Part of a small language model's weights: RMSNorm before each block.
MLP neurons of a small language model. Each row is named by its layer, matrix (gate and up: input weights) and neuron, and shows model dimensions 256-383. Each number is 500 + 40 x the weight over its row's rms, rounded and kept within 0 to 999. Numbers have three digits each. A neuron's up and down rows have the sign that makes its largest values positive.
A block is one neuron, or neurons of one layer that tend to fire together. After each block is what it responds to, as a language model described it from the Wikipedia text at the highest values.

L6.gate320:516505481551525538553449487556444504454555493567549526413576482475539582480457547565501485485519471587485500467525498568529476472546544476486424582489542525489572469456536506496583499520455438502485542521513467482430511506466433493478537526486511521496435519486524481499524583512520475520452554514467567427509542570446526489456496510491516387534532502507509509524525520510481517564471
L6.up320:539427557535506446539505484647475423524515566481546533456520487502424512523520483446548524467498521489418526447522512495482422477535476405516478506526544512503483550484525523538475538562485536497583440427495487466517471555525470574549533522505530491400407489523501493511521534503503494463466522461410505478475451552522526546488481523487501502483482532399474458462456573459517529464483
L6.gate331:524508521422444471466439527515516486483462559519516508474476492447532566579583527512542494526524497492427500523476538516473567477489547577473520495468447522450478457520519477522427474544503530555519463527553499453506445489459564471482438540504430518479475528477518542470504485541447560569506504520431506513479492457506510508526567458385535460567496524445439521503503470536531520559493
L6.up331:580538538512518487569490569506513511486519568499510597485435502452604485471603438522500463456493503566447494491502506475511521478572503525526503558488454507515504498471483422487513498511516451527502523577517531512507418551519512516530504502529524543442606496477516415556467460518479521503517450563521485571484576525520502573493544548557516449427495565481422503519549444525548498487486
L6.gate443:581477523456517548494494461544507562449544520478496549416517511439477478552568524508574508436526512496398520534499396537519486470639457504519478485513496481513544556532486482530481507529544522565499479530511468496528512545476547457479573435548577514554494525479528425524433412511508539469490453442515520501452582465502442576489434536538584499553520554510469425439453507501518468475506
L6.up443:477457514531483512519454492522549494532516518514489544565525579466453433531506449454524502468544479512477504481587566458531476467578582506465559529466576416496458563464437519445459462528510480511495503532498471519451430522554532508586510445480484421463490520488520503537511483501497546512491575506466516505545426530512503464487466481469437462505526485512528482494507530449524487590499
L6.gate936:578486439503494498591527526515517468533456559536494506561521490538487431508502437590493480531544475508449601493490457507449465486500448441529478489532484483564520478495514485424459424477485498500495463527474471481484463507473501483515499505559497478582441487568517498557551467492442519486552486559452519488419539468524433468549551508501589459495544559460443486492482493527482476464554
L6.up936:539492485484496474466505502546480526543505550470514412525486540485507448516516485599466418471541480419511524439425415497454513559562408479508522521507512459488503527451500484528513416479547480510492489530486486449487479466484476531565463497460488473510481532496507462552458433459500575549507541563565576457467512565534446525525553483446548450492550541444502536487475433416530457478519
Responds to: Time-period nouns

L7.gate271:471497456499507425452561475514471486527542473476482536484477448454437498458520437553425461460479606425499489518466473507483485557499517533548505573470507536478509553445534469500481531496517598512544510460423442434425498489546461504409467493492484518550468556509481446478491538482493561589426506502515521473524504524467556460511528460418493426541514457491520582494503423460470442538471
L7.up271:459566453457571577463537500516536481463518474541470515478500511479457469518445527500423504545450530518511432505475463467517432515512511550488522488571487526393585502491489430512403499462529527453551483449554514528528504450534501455482518527513498478391510510533449499573519357492532461510490467446459500478533510616491492530448483529526553508459479472474493528549447514550502502518477
L7.gate942:509550531475532499513478510469518502525513537503516450468482510486444523387441487546490512542531493492507507507424466473471518471556497566488462512469549503498497467510474489520480441503564457477446522512472511474470459550457526490399456479467493374482491529545436478546535413540569505555527534522511518523481469437520566501419439433560474490425548417491529456469466535557537455534452
L7.up942:569462502525511481566517507535429516499451446525517486509485534545447557532403521569515519513490528434532468484532542484489483522499425551537589457530474403514492497496500486526519525499420533464597500539444567493537536477505561538459453484570513465525467459530499492524480518502494533474518511498526543528572487526538457475402402476501457531538525519519513478559475543487468497440494
Responds to: Temporal "after", score digits

L6.gate364:508416544457518546570455469535485485498452481519529476536519514532516527491491452517491457539528529457476550505516485458428492485527441496485470476415544536498515461518478464516501449517480479518513492443539437508440508562531538462493472520487459462435438496495558586451491500528394503517557473618493457490487494591554530477519513496465470506493473455500505455484580541490590503536500
L6.up364:479561535540492485443524486445528496502567474426491516507490506506476558513513576500558457425496521456532555455507553548445532525471532524470490495516555503420486521453484573500554427553510493441540503455525532422479545455527488490563548522465402463484509506517544506461486495483553458543494525507468522538548449467543527482439471521509498543478501492573498440490487519520506489500453
L6.gate585:518497495492481556469510480576492528519457482506494511466507555491538514498476509493536503537530465532492505481456461577465544389543471486506478506515524503492509582566528539549463510520528516495484546554503553442479495535482591431503495454503519428500483528546463510520488508493442518538446429479540523433526554515494570464488467449380566544528557511454420538498530534529476518559498
L6.up585:516510527475430554579526548489444501500408472486503641533529499487515426617456523543475417496517493511519472484512475439456614494517504492518497377518555432499545514529514538543440498535545442481499544524525448450416501464433520479490493478527472467499457490499489508564551571435494565522409450476473510416481505528527514542534495406442524536489499451533454488517610468517461508513469
L6.gate952:497526543490459496549427488589483454534457489573510452499451522495472497428552509481536522491527486467530501456493480566476527453478536541572399440467559533519550447493520543554425467484529477491438487522491409514466472479504502455466485447479496512477540486476547473545456581454480521447501475520520472422472553607518567474501500476408527499454479477496425566506515454472481536581462
L6.up952:505595525466471548500462468463522462532525520462608494497460474485481516515506530483481520508499522477496514412454545515394540408550439547495532457527524511560497558467503501504494456503535421465464547507497516522485486488430546502480503469523484510504542512540563419475503551475486477502590494490485378449615511568516501537539507502430537536474521452512498576505476488442445546511560
L6.gate987:549504562444465484535478529501449525473457542479580515515456522519477574524514422486532525498444467499553437521507527483454540436532495451495507458434548521486497479593533450517441498505502540480454511451497468523551533484453476466493472470464485477556448466475432499485583502471453522470511444462462403444497451453587504514567451528465522412472530524466413584448512487495489476494525
L6.up987:531493545533483547473519483430498516497460450460484550540482507558484573515481523525507473432485544646590451506512501531449528458494421448485493445451512455440561487554533421466487470533545508455518448495492511526566515516395479468517523488503474494530498521466517506502489502481439494498526449453526450480496447509577535467523505558447491462538427509469395509570513437596529507520522
Responds to: Forms of be, not

L7.gate691:494489464449434548579527524592468510511517517497437492511506549537443488494522467448482498441527428506400462482508498485438508528564480521533479536498611459455509522545451473536534525512528493565454492502542468483520486519481485483453515534519489493532408496381533508499463547466541503457492494488468442483431503464583533434534514490502440420482476513536538543490454492534595544543524
L7.up691:441434584548439511516466500524421568470529502526484534521470524526485519405539509497460477582527489528488517497538495523499527485499533453531515437566472427504546516581482498488521500458491534508460492456488441502550556557530491489474510440525459506474476495492502505448520497553455492508446496545506456447495495469479474504482490470525430530603448431532502456534439422539512543456535
L7.gate868:547473525451431426442468491549544496558531517534508520476537551462454466416574440528498521512486474440464526482487547497514510494555463486441529443525555571437468469510516548498462451551506516517482510535498503505540447561495442500517505492478514505540439538445474534481518522515470521426494477528481530478446547462502599478508540433534473496543485489506375570502451505526510507549488
L7.up868:477528490532459454540477449460482554512558554487493502492535556502525480459521517490489501515536462469492454513417521525487491482446452565516557511469535517459554519516526478510497476510532476495521525521464575475556511480492487538500477563480594499487504495488510521424509555415474503473545461521466499509478503498496455535494470495548515456547485569519512500482494535526424552567554
Responds to: Closing equals signs

L4.gate27:476503532534526545469419470519456415469485589554469502504502461482481527482481514539504494473488477510443420509506430534549521441507479508543482525558499494516545561507525510513533430486469458553577418459616510490517519549512529513487507464485580467475502440516444511536560506505379467467501406390489508468462481496460558491478413552494469458490536519463507539445507531489587493514446
L4.up27:535501540540516536534484514518475428507479540482508467545516462555468497499510484497527474577422485499459553524464488494513457474542413542506469500507489504442552567559487522552418551581443513553460415450519525511471493480524450484529502456466500472466542558485511522499559512487485523445514497481526441482467501530395513502487505481523556450501495512546510532463490493529579539545533
L4.gate149:530488483522514519560504558536450458552498513501540493465485431459513548490479482570527521540558491541467469481499514503475609463503602498534497504520515495478522497477496476472491525505476529519471485492494510526520524490508490405481418538424477512460463515586422491474567490524465570517460485472474448486496479551523492504490571562514475480502470525497431409509525515510447503505495
L4.up149:505527515489479474452529456502501514508524483451509543472494477503467465514487498527522511522557492452476489527545527537477466561447593456471517530466431471555604595511585444512448484502507525513540482497527490493414477516490543445527457479511497393462519487534510499507461510401440429503525476568538441505475503487449540518515429543549518416511584461510530491447500541511526494494515
L4.gate202:503505508496456411460461513460496532475443463472562503484560533520536456471561494521500490448424463447464496558451551572550487554463485505515510551515468504479484465536571432450534487499417420522511491514491475557523510516546569549569498453544442519519449579493472488600409428395496512522451418443533477461568476442522475427484522526506601403532551464482512489488478482466470495504520
L4.up202:488488423523503509553547510476469473594542523476501490531482521534527489540535447550509455523480499494500435555562526457508511542447477425451465525592470483493499528517483548493528434527526532542545568526538437505447533423494487554510556490547555509538460544475504474460485438523460427533514524598532523470532517473493592473477490468496539486518435470446582401468526451517504449469529
L4.gate275:502531484510496499464481524534491522491465507504514512483503513484514565425500417447503510501521545469536458509545526502487528478537472501583499463484555474506484561510503487504511490561516480462471479488472537491533504492475501482505445474508546565500417462488486466486501510487510509504380501467437427486480534423479584521500489505526499506498513509489445435424527528451496557514459
L4.up275:472488519466501515492401527535508531469484496464491550489515511532515494543573496616488449465562558510541530475471503495491455493507494470469488499496505513431527565492527464525470498503529521525476490490456513533502458505492460490531479422479545522438512600428511467470531517494530508496487533479458504581533443525493484542522487511546488523482488509536475509493475549433521428462556
L4.gate378:497472494411457470460486517550469466524535501508483537485476477444448512486502492508479475555523516492507427435600449473523523487477536512423454526512447580493532535491485456468441495505532511534473528505415529501477492506450523451461530474462502481445448488465501457404428516493531476545536530490487489423503498520526541488478524503515542510484444573501496500505511506569512502515478
L4.up378:492506477454546492516541478516460516511544503486513469474489476561463421462466509448436564431499514468487482478383554524549502402509479509549512496477488598426499550525495490497546512430525546447467521455522482526530464498547507436444501484476499427516457527504424447530495492543505506465457531528433417452472479510492529488605459511447516426511544471465555521442550502464473462489517
L4.gate466:536551511450503452474554476554453489595442415512512519495589485509455554503472501521511509451504427547492464506519468486520535503522565513399522495500474508492523478560517475477456515459527471509532457461499402521521536501479576485494500543529528492486502516478541498450489520546480514546520428543517476458494549549535515457427554496511560586522493506456522522467402496592462433461459
L4.up466:445529446424548474524478556525508534538497402455468437509505404513523494464508564555516463431535527450568508461447454521488452514466531467454544462466577450514523543509430511471494545533397442595494554494498483478525531509503564472500521509573438493439479453571525506517475485413449461446453539523457527507524488441481472496490518423483572500514516534499401496523487553488468512450512
L4.gate536:524504490437490492507455520487480582481408500599497501545494503506494462490458503525489481467583409462515455475470470481491510472443525499507451509486488436554513495476527482460426554538490470471495502495521512502548460527596526466487427517487571480546505540502448496518535483464483516523539467516512476470528544522440457460544503519515495487494458465580434486527505445469526495455502
L4.up536:507560505433552478499434515521569522493489496566565508440536470493475496563502509533462448469604483476550484495550464516460514507525522505512449467497497413537416512507490500521429463522465570474463438530430450486555474569432504488591500558554543489488573527490538559527553510462423478475530552538464542512471457497517451461503529494523479491497532536540496497554528515473509534560503
L4.gate576:517561559533504542534532476503474476493486487441519472484509588417494520446499502570543492510523522468519536473551534533483489481528498501472447434432536558478502563505497464517509550508492495475421567501493529501558508506482461464522523478465424419500527455500515470470490571482549451509465433453547545434554471568480543542474528492497534469478483540467486507451460544514536517539474
L4.up576:470443394500536490465470546517482473489567494522551524403445452520489537572472500540490500497478524397510480503534481473594519472516448542475504459521489482496430489506493500517540483525552474540525549569477529509544460559527415397498439522517485563486476517484491444514550476544534501497516561452512535447511458507494484523481537493490517472491556493476549500543570512580531530555442
Responds to: Initial H, time words

L7.gate136:472458543474518538568513536531527482482420486488479529500506559509524467502549495487494531492560481503564502405481477492475558555505469509542469511487472496467457495531557510473465423500559533442427526504506455515554456493421439494441483493487491523410454506398486504514432521407438524486481472506443496548500526462544531461514496470557526514505539453481529478475486464497460448582516
L7.up136:449537473570453532574522474443564545529578522486484503499550492494523505587482554559476529504525496495546609513530510458486566520547438546500512454483541513507516571533471542513497464503482578441494492521469542511445542481559501513475511506563484491459505508488486462465498490491456524482564538544448521574614495478553533564482539494527547507462540435426504517529544514462519514513555
L7.gate915:547509545556527515505533576492534450485415532573472519456530522541545446447566472510486521481540414528533484537499430490481531509519495415531461559440485491454460464546526467485489486501559483541460494490459462445529497447449489482471464454450506488511482510510468486449474532514447530449479536534432487471555494536488522500469499549476532494600528543500467501417494517456463465521486
L7.up915:498512566486512507507486536505510513505438539561422525440490478515434464483467499525510493441461434503503562451488543644479478514501487488528488410444471513498440525547477439424531521450488544502543507487447514495515526421462425553457509534425468556437414631491522507497526487485463479485502537513460430515538453453475480498553449468493497431503500437486525463462527513493497500526523
Responds to: Ranking and result words

L4.gate219:460455484518510462414504458560540433525503481438479508516505437440529443473471485538520472436515524471506528553495444503457570480557419489548492464501500496485464472485527463520491473509483493490496548459479494463481513480528485484521459435490445438497535502562495620523488469472434502536528526488505544443479476482424530507506519452541446509523481482494491445469429403557433448514515
L4.up219:543470611474464461495507509514477458555459505479494538539517472472495485542546443548473470446451486475499478475547462496513532491498539523489520471434471475464591519460536546527445441529482580531475482454528418557518462540465492563506549511505502541495453488541468539487531474444490522549496562496516553477476512487564423431491495511525462531529404516499488506484541494514549486504526
L4.gate240:495496571489437500566478502565495523552473480508490564494526491498481497470514471486463497493498526507485469471539498447503522456499516483491535458338520529461524497455548457502516477546462491513498533580443555491547454437436485483482416440496576439493473606523523459459483378570496492436547445500496517480583533475522518529499483465479510554491509519443467506501460498530562525531478
L4.up240:547465480486415536554435489466516489536580504494499526567493462487425405523458550497429487467498516487620538428467578531508497524563462536565547470551506479504497570503431543449464459544529495404591530481531530495524507551470463566559483475467571430524537494431494453541479524465517480511466539438525517481484469436511460454470548494482511487511558540493482612419536489515477534506488
L4.gate386:546517575465442485565525465514504476537459494472504520541481506480471543559539498519449513545495488417448502544544488644470471527524523510484493550519491499557560477521420581471416452545457571637546536465467494498492487507461546551577521518475485509462489476522443520477448579518449426516492469492551507463534515461520472457529516480541589491525489517469509524506517503452525480589486
L4.up386:468486428484513474470417471443495527472489525462447535508478559476530506534544549498468488519538473512521566504487505494554497454499484534535464547481505528505513508460428528550488421510541555525466528572532464489453407507493498509446554420509503477474540531414564524430487520487507533496561515519506492492534462464565432513560489495474492559480536506456596518470545442428479448548529
L4.gate421:475457538499440571437462522504509471474448473395512542536472434508480530558579460512532502421486510539537475414426560463507476549558504486468531530448448515474467500440565535467484515506585531475540472558495506558542481519438439458524478460468466499538424465508504501521512440496424539505501454518490527415449522497530490468462523466480511510494561472466442450518513442496536500510534
L4.up421:470506540441487608574449508555495531499586530540500484451509404550477520488579470510551510517557518578505468497413492523532472472570481568539491541463535483508488503469471494468495482523510492464530473510536481481541479558505492455525419456509532498466479469502523550475496442526509541547574470496507506469451589482468470558528549502426418534450506514483491520554555622558514533523497
L4.gate701:524443537469603477464531559486482476526458517568494523498499521532495457437475530528534514524449496440445508474562539606550556403435537491466467435494469481494533475480486536538489479489420487495490500506531470512472471526529558457482498548491484571530510534436450432406448498488492480489489483561561432477496504538530531503465483486524516458560449528472449516549471512490527519474513
L4.up701:442441478500466497474503497546487516512532438438440469408467540480472493557525465512442537517512524442526540444512531536505501514439416498504459442462543421521566473468543497425476502503448542464556460466515577486524550480425534455488600505507481443533542503505526554573503552440442578553476472531421499481512453527513526496545515486462511480497538479510535527485576423517496502486486
L4.gate787:564496520465504458544575522527555506501469484505441479479507451536514434481533567572529502579577512492493515511487548492459550465511566534569494459474526515525523497457495450516491571525494487528488464579522497474423543472473489442500530441518478502527461544450487503479477533390486477479477513594476493480559405463558526487525556509522519585515459499509518538518510494494515439457442
L4.up787:490396557544490525490569422578476494513520520498459506523490459524485449533538429512487481480493490530535377508493447560513467509514517536460465471468516519331416525502518521457466549498480556500512510496429519493486561458486451467527551479449529494520563530519485494523488509524475541523541506514538573471626521530485469461545472507496521547502477532533495523561523483571585494437541
L4.gate790:421490463479548505475570507470501452506418417531571500463500546474460528535471502557522520484512499472505475450458489558541534526528546506487551457505572514518519424513565543463455502528529593511611483576417491559478451498512532522553517515456587475514441562481546521534539565518517432499531449436538518482576508493529489547460474498510442465499545469475547538541535496546483560495502
L4.up790:466566572476489391543519440516469489529502423476473510467546553439485506587484420522501471496447494533470489493446552516550507418477503488521568446499516525490554534455576462468565397514509470457434517548530493536485522540544544492449479487498541504513433386477561538504455455545508438518509547510590441469582498469583537457468480548469517546487502484469510474521588454538457521505442
L4.gate993:521520492492462522494585475492541581463537452485499516498474544530516529536472542553494507537532535510570480457489535543436496553510484466492496451512474497471489514493454540518486498522527557515460481556527480450489459500487571511532545447466516456465540521474477426487466489452461487541523463495505522496551508473551459446535536557551497412548534410485539532528541482539518484495574
L4.up993:500496533488453432502554501517493501470464480513483487557538472520474567600547463516536431435547474499508517501498466522517504484448500431480524514441541515538526503542474568465512482554487569495546473504496523516509513516412563510511491577432523511534528520471485543467503482458503546490575489530505541492488465472506525518479501497472398469556496504448550564482556492536594428517571
Responds to: Intransitive event verbs

L4.gate58:427508521439525510433469497521494538501424471493461515508472482498568549449518472508514524440440506512554473525517510515525479463498544485450545502544487448518448459541489490478525538516524561488467522534489480488446503542423441494533463487498510488556536501508482472456528492516531474420447429523449552458593515407521571507517516451493470484461528559506480441436466479545556429490483
L4.up58:555498512511457495510509496458493448567498470441550482489502444515509539558478481446460480501491493477501461565512518494582516550523457502544463579475481535553492466364554548543520505522448351490548492449525495505547477516467478527452461419461422502566439490464511506556480542467482513444459520494484530522499541503540549508524519531538574452501568538410494543494531516554512509509558
L4.gate173:552451513464533518528449485550519405576471538535416493537492527499499560488538459519514562518447450466442501517479501454507538476430478481478471551499515444479489580543506481466401553518459581567518473460552523480519569505527492509537468546555538508523517536478487541469529528516452543495520517562497508499422490484416520516505496515552574429549483522492535497493509517506518525457484
L4.up173:544550527502481514504525535489487480491538450476429469495586462539559488462532516467447465443564515458466491458500523502540528384444416434508489447487509506516455490539501540516492464503492557490478454558528447433500519577536530488505548538525499501479456443527466536498499517590435531450619452490543499527521538548432565545512530481565534543517498384518543474463514507494516557492568
L4.gate184:514457552521480496492564571522523450530425550564467441504537523533503528479544548472540498462536508462571528539482459478511394432515482518524475466458476541514499522530550556489448558575532602527513384472501499506556446509482450515510527575514456492441465503462566561537427534488452508567520546487474495492459496531521498431508489508579481498516487526443457492471497535509558517545453
L4.up184:454440469597489482444524488551516468523475537527497436508544546456505555451489548493469419581508464487503547503476447541536526471504448531553537434481486484534490499444498487511529466509497495521524480500518508486553517486513544515481504438570469480487509442469518515487446505505529548560615505468504494541527531516509496525497563513517509515552472383527450528451508495579510523482461
L4.gate269:538496454521482495488523458518441491523445547498496451468478447510446498540534505496514606527523498505536557475435541509558526497546439472512438547541471554481501541508560515513496494569570543498480549567532535495508546488419450498459518510524474492442378548410417449511429463463507530451573482526433456475484541389561507522426490436560521486544525516536533511442430454500497507495449
L4.up269:448458440473425567514507390511541470558507501517512547537475491469524408392446530496516538485491495525524552461483526508468532457608463531498501507541501474508557470467561485510492464485440477515521546511509503460501482477542511523501471493539419522496519519535500475493548529507505529427523541516424489501497455469473568412538521543562553486472542514550540561479458542503434494484464
L4.gate303:587507491531438470501436483520459493578479489456547511495499524511449568476476485448476552502537498517508458494469538544519549414515500476484542451483493529512502520514586496527501504438440521501544554455462495490545531528537503461417486511442491454420498455539484495515526523526511571429586430457488524473506606504529509476483505532567500481532436532486479363508514537511522559510407
L4.up303:505545510423472551407480561461498496464529430481499503466529509476519497433531582484527523485505528527526547495558492499467372445470452440499482466482492476486438427457504472506517512504521555513488484506512441548508506522468394498515514510558475501514482512478473532501423492555426525556537469535529488552535535522483542365515604456527451532488534548502524545494442461466480439470512
L4.gate543:473546539530572498509589416514496479530506499472509491547513521567509475477428436577554501445465500450545483463569464497549570528461420470468480531499524440472501515529498569566466538523453497470499466499463554417476512473428444538473485428543515394500500623427475530522485513425484484581522425550492465450498504451505534421487468492498469468486510544474507456482515470456603465515455
L4.up543:457512491471534575509552461590499458591513481452520503464496476528509439478491474501548486446540501477521502503540533461490490535444481508446556491535572495459477503517540511453516466532486506495472482504485393504468479484565451525522560526532529460472543490409574531497563524488542466422529440466454463455499538507479556527513513405574517533478461580470551532516516424540523472504485
L4.gate1002:531508520529516511459591513546494548480473498514532566508545492515533501570562530462553515467520458457526508498459525531504483487455471527503525506482432482514502493539573422549467503509400479521411443440562414481505429503495452524498431521472490460512487555476460530452511573525477500539392503526425520481462460498575493470507435434489497515516507474472516492519494511534460464546515
L4.up1002:457500531470466468516502504499547556474536547487550510465517477552509474526507501491542465507493577479493512488458543522467437499529438528460501490536508457565456526495451476563492476461527475474473527484468516541514556529478466531495534480471448518505557537517498436531509532507535541488462508497469512526464485474529525511483478435498467570532542508514566438466515523546388546430406
L4.gate1007:554507609488535491497536522550462534518437529484452538487465530505524498378497528586482541557500553465550469517497512489428493514492472526418507428482501503518481533491476520517537516508527527565507503511525448547461521541521495526458507503483453525541522477493571521510454469515540473546489489514550519539553486539520453483476578455452476581500504517489460490478523493480533434445519
L4.up1007:499423511459490584454577499502523436446500500523474494400499527473511491500538507522490492565494505490536438508487462485517567494537460468435504489573526516428544498444560563496516471463488528534422463451543485542493492525539580435484582507473467533488476509508569457528484496488506506525517417507449526518507489475518498471495520549478546520545596590497498518502479505505413486495527
Responds to: Wikipedia heading closers

L6.gate12:531435466480488475469528528503547510506459496518434521520517529434512473479487521496566488543519448536516509542449461458445509485553432468568496466551511452514463520524530531517467521537469487519413528434548517472535471514447494447489520542418450471413478545499502463495451544367449520537428459510479531523525533492461507443501599483498538417558525487498542485476444477519590477509466
L6.up12:511511480512480528478495478551477527554493482477553465507489473509391518554513440453540538472508482494519496465463530522468519487492456429490519528523507419470497449507539494491473501482525478484442476561464520395550447529492585476476421486507534504498595484483444451592462537497500534515458484430570522475568549494539479532471535386580467497500485515519572559510482538583475480506529
L6.gate458:498517522517451531505480540536438474495481552401543545505569544471438549556470486434491516468474479462517491448503492482491454435539475515466411452479468519556538533465489535475503520488537522523489492470553457506571455541412525529441445506449435507470492554493508428426514514497517509495519449551489479469462549516493512491511548414460495412486537503460440541560473434482516476466528
L6.up458:439537497488395501565507467478420535479534470490560487493520521521445492492484467465430464469524446466541512533493539504545487521543486552485502442490499538498537499478446529548523542456476507461490590405510489463449555545478557536476524493537465534471576511547550487428478546478597493483527509515503486528599554501479541514522505554534502538467499468517512584451543487468503427521568
L6.gate652:544471484502549528526531492531459501477495442533488522437533530570514564477476403533453537490408534501580533502511501502459530423507500483545518535524513578481485432536482472557490527507499575428533521465500497496502460526437537554525498580538458444410400465475504590534430561503479513505502475544488476489484494532504479533470438513531546480532545507402482570439533456487525416534494
L6.up652:470515518511528516507480477460494452501481488504558499584470486592549512568341550535455466586514518448519496512496497505495517476572485560496539524528410535551511524482528550503493493506507496509546541540455527488514463447518542546465519474543565563465526456496554541484422487511530486525538447549454524539487533449529483490496514524493506499481542465447524509473465462474524513471465
L6.gate753:497388435418547462545511446524439486498470494526455455454500526504535494457469509455517457394473451483507516461500540528463482525554507446513553463495494473516516529488526518510500513539414564491475534440471485537456480547495497446482433484445454494424437550400503555437500534466457488469576495492517488471538496474495519496538510542491483500562553543485567459497498488570511488507420
L6.up753:422503491465463491500468477464488535491493485452545467502444464500462464474567457462523509458548532496562511479473551520577557451561508553505559503565482542504469482470482530506564505511503554446374488538508506466430526560519480503468535472522416529509513531461510504440445513482555537494491530465395435498471518414560549543500530433478462480503528510472466472497521543531401486518526
Responds to: Section heading closing marker